{"n_layer": 12, "d_model": 192, "n_head": 6, "n_kv_head": 6, "head_dim": 32, "d_mlp": 768, "vocab_size": 799, "activation": "squared_relu", "norm": "rmsnorm", "norm_place": "pre", "norm_eps": 1e-06, "positions": "rope", "rope_base": 100000.0, "rope_fraction": 1.0, "qk_norm": true, "attn_scale": 0.381, "bias": "none", "tie_embeddings": false, "parallel_block": false, "extras": ["capped logits"], "init": "uniform", "init_std_qkv": 0.043, "init_std_o": 0.00877, "init_std_up": 0.043, "init_std_down": 0.00438, "init_out_by_depth": true, "optimizer": "cautious_adamw", "lr": 0.0015, "lr_mult_qkv": 0.5, "beta1": 0.9, "beta2": 0.99, "lr_head": 0.00392, "warmup_steps": 578, "schedule": "wsd", "decay_fraction": 0.564, "decay_shape": "linear", "final_lr_fraction": 0.0, "batch_tokens": 16384, "seq_len": 1024, "doc_mask": true, "train_tokens": 137400000, "steps": 8387, "dataset": "wikipedia_en"}
MLP neurons of a small language model. Each row is named by its layer, matrix (up: input weights) and neuron, and shows model dimensions 96-191. Each number is 500 + 40 x the weight over its row's rms, rounded and kept within 0 to 999. Numbers have three digits each.
After each neuron's rows, "fires after" lists the tokens most often just before its 100 highest values on Wikipedia text that the model never trained on.

L6.up250:482526534490486439497539536440511543492590401539526526554512470578541446558542569522487463488501472514451468427515511466616586519554494510498511504457522494510490543509490547496425444491459533499421471513493459504505545466507534537466549484499532537445489503529554465559560565480515494472
fires after: "n", "d", "in", "en", "ter", " d"

L7.up338:519478448524515402472515531456507525478471519453447552469507498468449533450446520495409495511528526489511529531497446530500486489543490507493493507514434554520477539446488505528458529520542526494494505436478515508472472448556519567554521476496513501523506543477527595501508446524541471547
fires after: " h", " H", " sp", " t"

L6.up751:472479497488396444512487517417528504497513554474470527490471544487455451497535556535506516433480472462481586555520508402596478586545493500534448516408520456465435487467454607470507564556556469522510470475484490543554462492523547463554465507518469493459518577562513523497525507527408463495
fires after: " A", " E", " J", " P", " in", " I"

L7.up203:503471442431454501512485544458476425533592563483503463613538502529499518511440478463502516534471532536509506532520541526456414512561382478503438474516518557464495533487451541487477538525518470461513526454453514489467478511503509552525496551524542527458464532484453565510512499521492432491
fires after: " b", "h", " H", " h", " wh"

L4.up323:495449438483422525486510530449507440483506460599493468514492524467496454495507489529506516510512534545419518526514484469552508557566506574471496536537513461513464484495489471481474505461506462526440492505444445534504473435525518583469469512489537558465593516500448526540549528486525534489
fires after: " b", " B", " app", "b", " w", "ib"

L4.up357:507521443540456433487468488492555509516499442516413469485546519538478488469569469434456447524506384455539535500470475536524539470484450503543411469560513470487551536461475529495470522524468533528563497529429473528503469510456569551490522557488497504520560480576477473501486555578527431489
fires after: " ", "-", "i", "ver", "u", " K"

L4.up457:524435505455488530583513586516518447489534506624469531527487523485476529508494535567443534484509510503430499523447462524559475573558463522441439520452555478502485501430520538515434459526482497500435479510448514547495515483520524535493452444521473501511489519497463530519531502544589544497
fires after: " b", " B", "ad", "b", " d"

L7.up251:492499414532384513545490475483518524521497442479491465535495574484472498477452572476457459537519503497472554476532503550501468554486469505518486471508470503551468496486444508435523505594460489508536462432522495581543511485507507466421510529389403480483542459570515503484527532539510503462
fires after: " ", "-", " r"

L6.up185:415510457463505453507488531497470475552519459539546456461479548526457462527525562448413515481570417478506561526492497448496578522527471530516555503549574448494498487507554443482507558582472501509425450522519468527488544473593532487547471550445471485568479575519512534481547461451488526501
fires after: " c", ".", ".\n\n", "c", " C", " V"

L4.up239:483553503501478459609444541476507479513521488498483494471531548508483523471548462433467424499481459495498553470509465534555500474508470593501418505487465453558496508504557524490469470532469493522506466514507433528539495442530568554432477586438474506515474459593566472485531534572494495544
fires after: "-", " ", "\n\n", " ("

L6.up115:442488505403475487498541522453451415500538445522522556471480503492488451512496484462514488520505438487479532558526497495483553490558479495458511536432569507530478497574470484522491489572520499469493525422469408497472496457458538542588485522472490490543480579493518522483507498554554457532
fires after: " P", " c", " g", " un", "oun"

L4.up360:441470433451490434555486497438536516516487517494537526462613556443481499443456468529490558501521453520518445549545518474572488496497494525502498550439463501470536510535481560531433467500548500578501530476503530497509522505490438525518497502462491486459533513560461571485549511461508546558
fires after: " M", " R", " U", "M", "ap", "am"

L4.up309:480443478520457521501506455475450501556505470475492535538393510408456447530490534500512484463562452501583533541498548472456539521559515560544547520450520470491479462560415451531453499565574538487448490477511547466517489432522494432519491532475399532505503566576515551493489525537477532564
fires after: " C", " A", " c", " T", " N", " "

L4.up488:433479505474500529552480480480508501492507493542542556497550543494485484494500409492474520498525436455461473567621516462502453498499514546476537496512467480524507465580486460515436435498558515510495481522457483498514520511406443476498460494421549506490494478585496558467599503535456507504
fires after: " M", " m", "M"

L8.up162:535459478461438498439475544480513450529563516528445464515531493491466524512463438484497492511500572425525555508520549507469458493554433528455526449536478468523497553536471519483527498496560453435503539510465502519530529456556524492527509514494490536584546477517435499514521481522485484473
fires after: " St", " st", "st", " h", " H", " J"

L8.up341:380430469447467456518506541463482426510532431476468529476475477412507469505449499460481436519483480487519508552506456476483495464503496519507589585516606519555555524432470567464448522539528535458522486540430511540536490494468460513508539547436490495537538458550458496487493539532469522553
fires after: " M", " K", " N", "J", " J"

L6.up328:438419470482464482545551508417425510553465491497461536438455532483441503481522429516518476532541468458510571503471490495487547476544516505512494495433540499486503502521467483476449560564481555530480467507461501537519485473561533519569454578490417476597465528525493520531481513536532513512
fires after: " G", " c", " C", " g", "all"

L6.up701:525492424466441518465470438478496524502538438478512497451462496482408463502538463422456416455518497533494541517533511464572468489538517539508434564524493494448401465491545513497426568511541511527489505434481519536484487509549504427478494555476540513550456488472435494531555505470476513477
fires after: " in", "ed", " In", " of", "v"

L9.up647:437531369528532480514470503512582459473520459504496505493515473561498440484487514458487538510518461502458499532569576480495531524482494556481523501466515443509543483464533502479541589558469547478499442406520536422430529445475532520544513536511557498441503523498471496582470463447520470458
fires after: "v", "ov", " v", "oc", "p", "ev"

L4.up669:483513405470425441508466535472489489488513528508481474522510539476492489519451439529379492531520455504502524501497472535584472476548476515500419471472556501466462484507513534445491518532492511473533476514491416511544521496481462572454445599460415455540561480613518523490535585511472464537
fires after: " ", "-", "|", " (", " M", " F"

L4.up467:519512443498498507549460507487508536534499410537502529570565542475535492487574541464481504473537449459497537487574548513561529530494475560447438521498581496563461565523573552499518534496415534475473481432508511478452547505474532529409487578415509545468522516507523482515518522401574504479
fires after: "v", "oc", "uc", "ov", "ub"

L7.up748:486536448487435518522523537440519506533606500507534417547507540500467508474475412508430477472512521534443534522536528538511449475540484525532536458519470557511490528466548488501541529510528500430527471483460524467508474495517502543608560594475453486545483524509503536472473501533561482512
fires after: "l", " H", " sh", " h", "f"

L4.up144:489469499524438469569488523444491550524493504522460524514518589458491482479526514515477494501538481503448530462537477503491501528507459563506470491512560463482519528459509512525504542500493486547530323488494449571487511507471554585469484539377504503495519477628455524518539553607511528536
fires after: " (", "-", " \"", ".\n\n", "==\n", "\n\n"

L8.up426:478481399568456540515575430500553511575513378506472562495504504494480488427448528493458427503500524440525504539485549511544508482499501504508468537523474480504554572521565505446524541481453530530470452446523521545453532462514547480509499521443474501517499512536492515497504471435540497461
fires after: "v", "t", "old", "p", " sc", " p"

L4.up220:447407481424449479469467511470518485518576450532549480556495505523428529511419462618452488542505491448501567532455464542496467482551442491478478497575481586494509524527485521567518598500496439479508471471496469516535472494505476517522444592521498580502518503547496553569509477529468506514
fires after: " H", "h", "H", " h", "av", " wh"

L6.up439:520566394475521555481507531407434475527543408490533460535472531471426455491488495518392501488452463447527497528494553466517548525492463519504461570486537474473483527508525489461480491493491530463507495494479483496526481502560599432529488509440481464535567528526555529497571493448553550485
fires after: " d", " in", " con", "ub", " s", " v"

L6.up579:422541413493494497477455474446498529526510507508511542518540475518440529477469495502496434492577495442458507572536511490486473471518479492438483527501560499596512522497519604456434532539578490509575530532443439532421467502500569504506486540503429484565586517561438567574504503530502526534
fires after: " K", " H", "ity", "%", " M", " L"

L4.up122:529548467467479448557519478464497577500517564605420491501547526493510504534504452533499518451517498440521543445595475440536546529574479482478496544492528512529465536461451569498535468548518517508535430515537517538555485497481446490472543494449450541545505553538522483470498598472401456490
fires after: " o", " O", " E", " a", " P"

L6.up731:469532447559449510539543502447460519523452409576479472509468511491482491456441463475429429458466464519481533495470531556494455561468443581517475439480509520530532558479514458425498525540453515540553388482506450512414434476502507486523543513460466508494533496584552506530473474583559428545
fires after: " ", " r"

L4.up135:494555467471520497525465546503456540516559506444467481479474564474501503495453459446433447490555474530576622483525490517528482503488475528492519491491479530503464476437454464475509510548479474470497399490499511501574543476599501474504421505488432474547478520590511534495484523565454489553
fires after: " n", " gr", " e", " E", " N"

L4.up333:397488472459481514529516451500507465472504500554507483546501520462469518489505457527440472452592428527533461532566501446574528550473432480512491549528496449470513522537432532474377481484528512546485452533454468494504508476462505500535454465449529476536563475524485614481525534511392431556
fires after: " M", " m", "M", "om", "em", " t"

L4.up154:504492476471458536503506503461503488482496486549493444496593498579425501471547480525410460477554462475507617508507508542510565524503465521484481498460482448468452526466482498475500533552491567528514351534434537455497452425505565462465445537437483502501532530602517536500473544494505518544
fires after: ".\n\n", " |\n\n", " "

L9.up261:483503487431494490547489597504457540485521501465470484432475558539537462443527493449448470524500457493505510498496483458500486517513511530493505437472438471437458510503488464469477499476445532525495469475444554468543477443579496526506474538528398474575460499596464565495438492554495495506
fires after: " n", " e", " E", " N", "r", "ol"

L7.up29:525501421516455497441480503460548477506488547460443543494525495459453445486502518497508434505521472492506515576541527517463540544545526486486515546428447540551500481486499527510498515518454545541536498434505528500527504475549519444562490470525412519496524570497524568474491548552481503512
fires after: " I", " t", " sp", "at", "u", "y"

L6.up686:489439423494421489524486488466453525478528501499510548522436477459425503511485561465448511520595463480475494486509491519503485504463495534513506551539573464576525508460470528525474477527570503504512510476396493481428462485536447470558554605487515465503488496534458518516525569577553489541
fires after: " K", " M", ")", " is", " k"

L8.up525:524400402475520539567477563481503479495496486535504411520523539527537507500427493419476527503549516510497512540470486508474498485590456519441420484491534518579473539490505511544452467542438458479412467454477548571442483408515521463466460478487493506444505534519533534497499453582526502482
fires after: " b", " B", "r"

L8.up546:468538415451524507512509534535495444506475455493426513519525521503454421505489545494430513427516492501411503517497502493526522485517487511472556524430519539539531538524512551544469458487447504556425476454445446484415509404540531487472423590482482480464462454450487493536434457497450496486
fires after: "v", " m", " v", "oc", " V", "ov"

L9.up507:518525495464526470564516496475526480500459487468454488492481532499516446499490551532477515479418526425455525496472526388502515501508508550485546557429491537501517549513516464527486530471474584501476488557505562475483488413580524463488536519555410504529499450575462503556452539538442533462
fires after: "l", "ol", "ill", "m", "r"

L6.up87:496526474408484443458537518544496492502575552595458478518496507538484448517575520503486532435561465437494631497548531535562459515504467490514543539506519466507468510479554566524552475576494547526524395436520485574575496481521521506501498487486479547531486498581497523495515523523438468530
fires after: " E", " O", " a", " re", " A"

L6.up740:499405496518420489472506548507478508605557445457534562466471510509522503514515521465479500546563436532451478513503475457466494504506526550551553501458531480504562490466464556415458518516547526425514519427440571443472524502521464563505524578470461499486500503514471521447502511588529461504
fires after: ")", "n", " K", " Y", "r", "in"

L4.up383:520527487423402433578475536442496485561497542521485541560537593456466493451503492492414422486515400476498559451555477507527474505507507604516489481534440492526435561490489444448501470527513498540502424443469467512556572464518507552514495535387504526519548482536527487500460526537446448425
fires after: " \"", " re", " (", " ", "-"

L7.up70:504458430436463498468533507448486442545507418576452489530480443481515454473516544482456501471457437499374508483478492504552503554536438471509399513504496513506558547489502479467544516517489479450464448472462496475498497470514518550469509491481475531486501540517587480506523560522590461485
fires after: "b", " d", "d", "ad", "f"

L8.up241:473547529472478474475550476493573458510517521581508432503585558468479495486442478532512408497563472435459503500541560504507547614510452486481522464448460499523513536552555597535544490493504477493469528505497452489483550464503518593531453556476494471457522451468511473562578539505466532527
fires after: "est", "st", "m", "b", "over", "re"

L4.up393:459511509537473481599511572478468476487524511506532494508544504458452533448534440444472514497583506486466531475560498445558570493486480529449498524522544453495443551575517497525480493587464502520483445514477518535467481483487535539494430559489476489591514467576490506506488540598433497549
fires after: " (", " \"", "-", "\n", ".", "["

L6.up136:520533382465426491485485516447523572564504469456486484463458497506479420464508475471480502507540517436540610487482512429531534542483487516537453535446520460513425526426482505443443563494519546467491425459469579529488472449496557487479481492476465438585524582537512503486533527517435520555
fires after: " in", " pro", " con", " the", " In", " n"

L9.up678:523449515551449425514524505482498495522473513564403460471514482535464454525483463456491490423505439504452488465522519445478468487512497561533503442496406460479442506475454539399397526488523480504481464462580541562540442409563507503524476545437407494559485564568530464498472517541491482555
fires after: " E", " t", " I", " e", " T"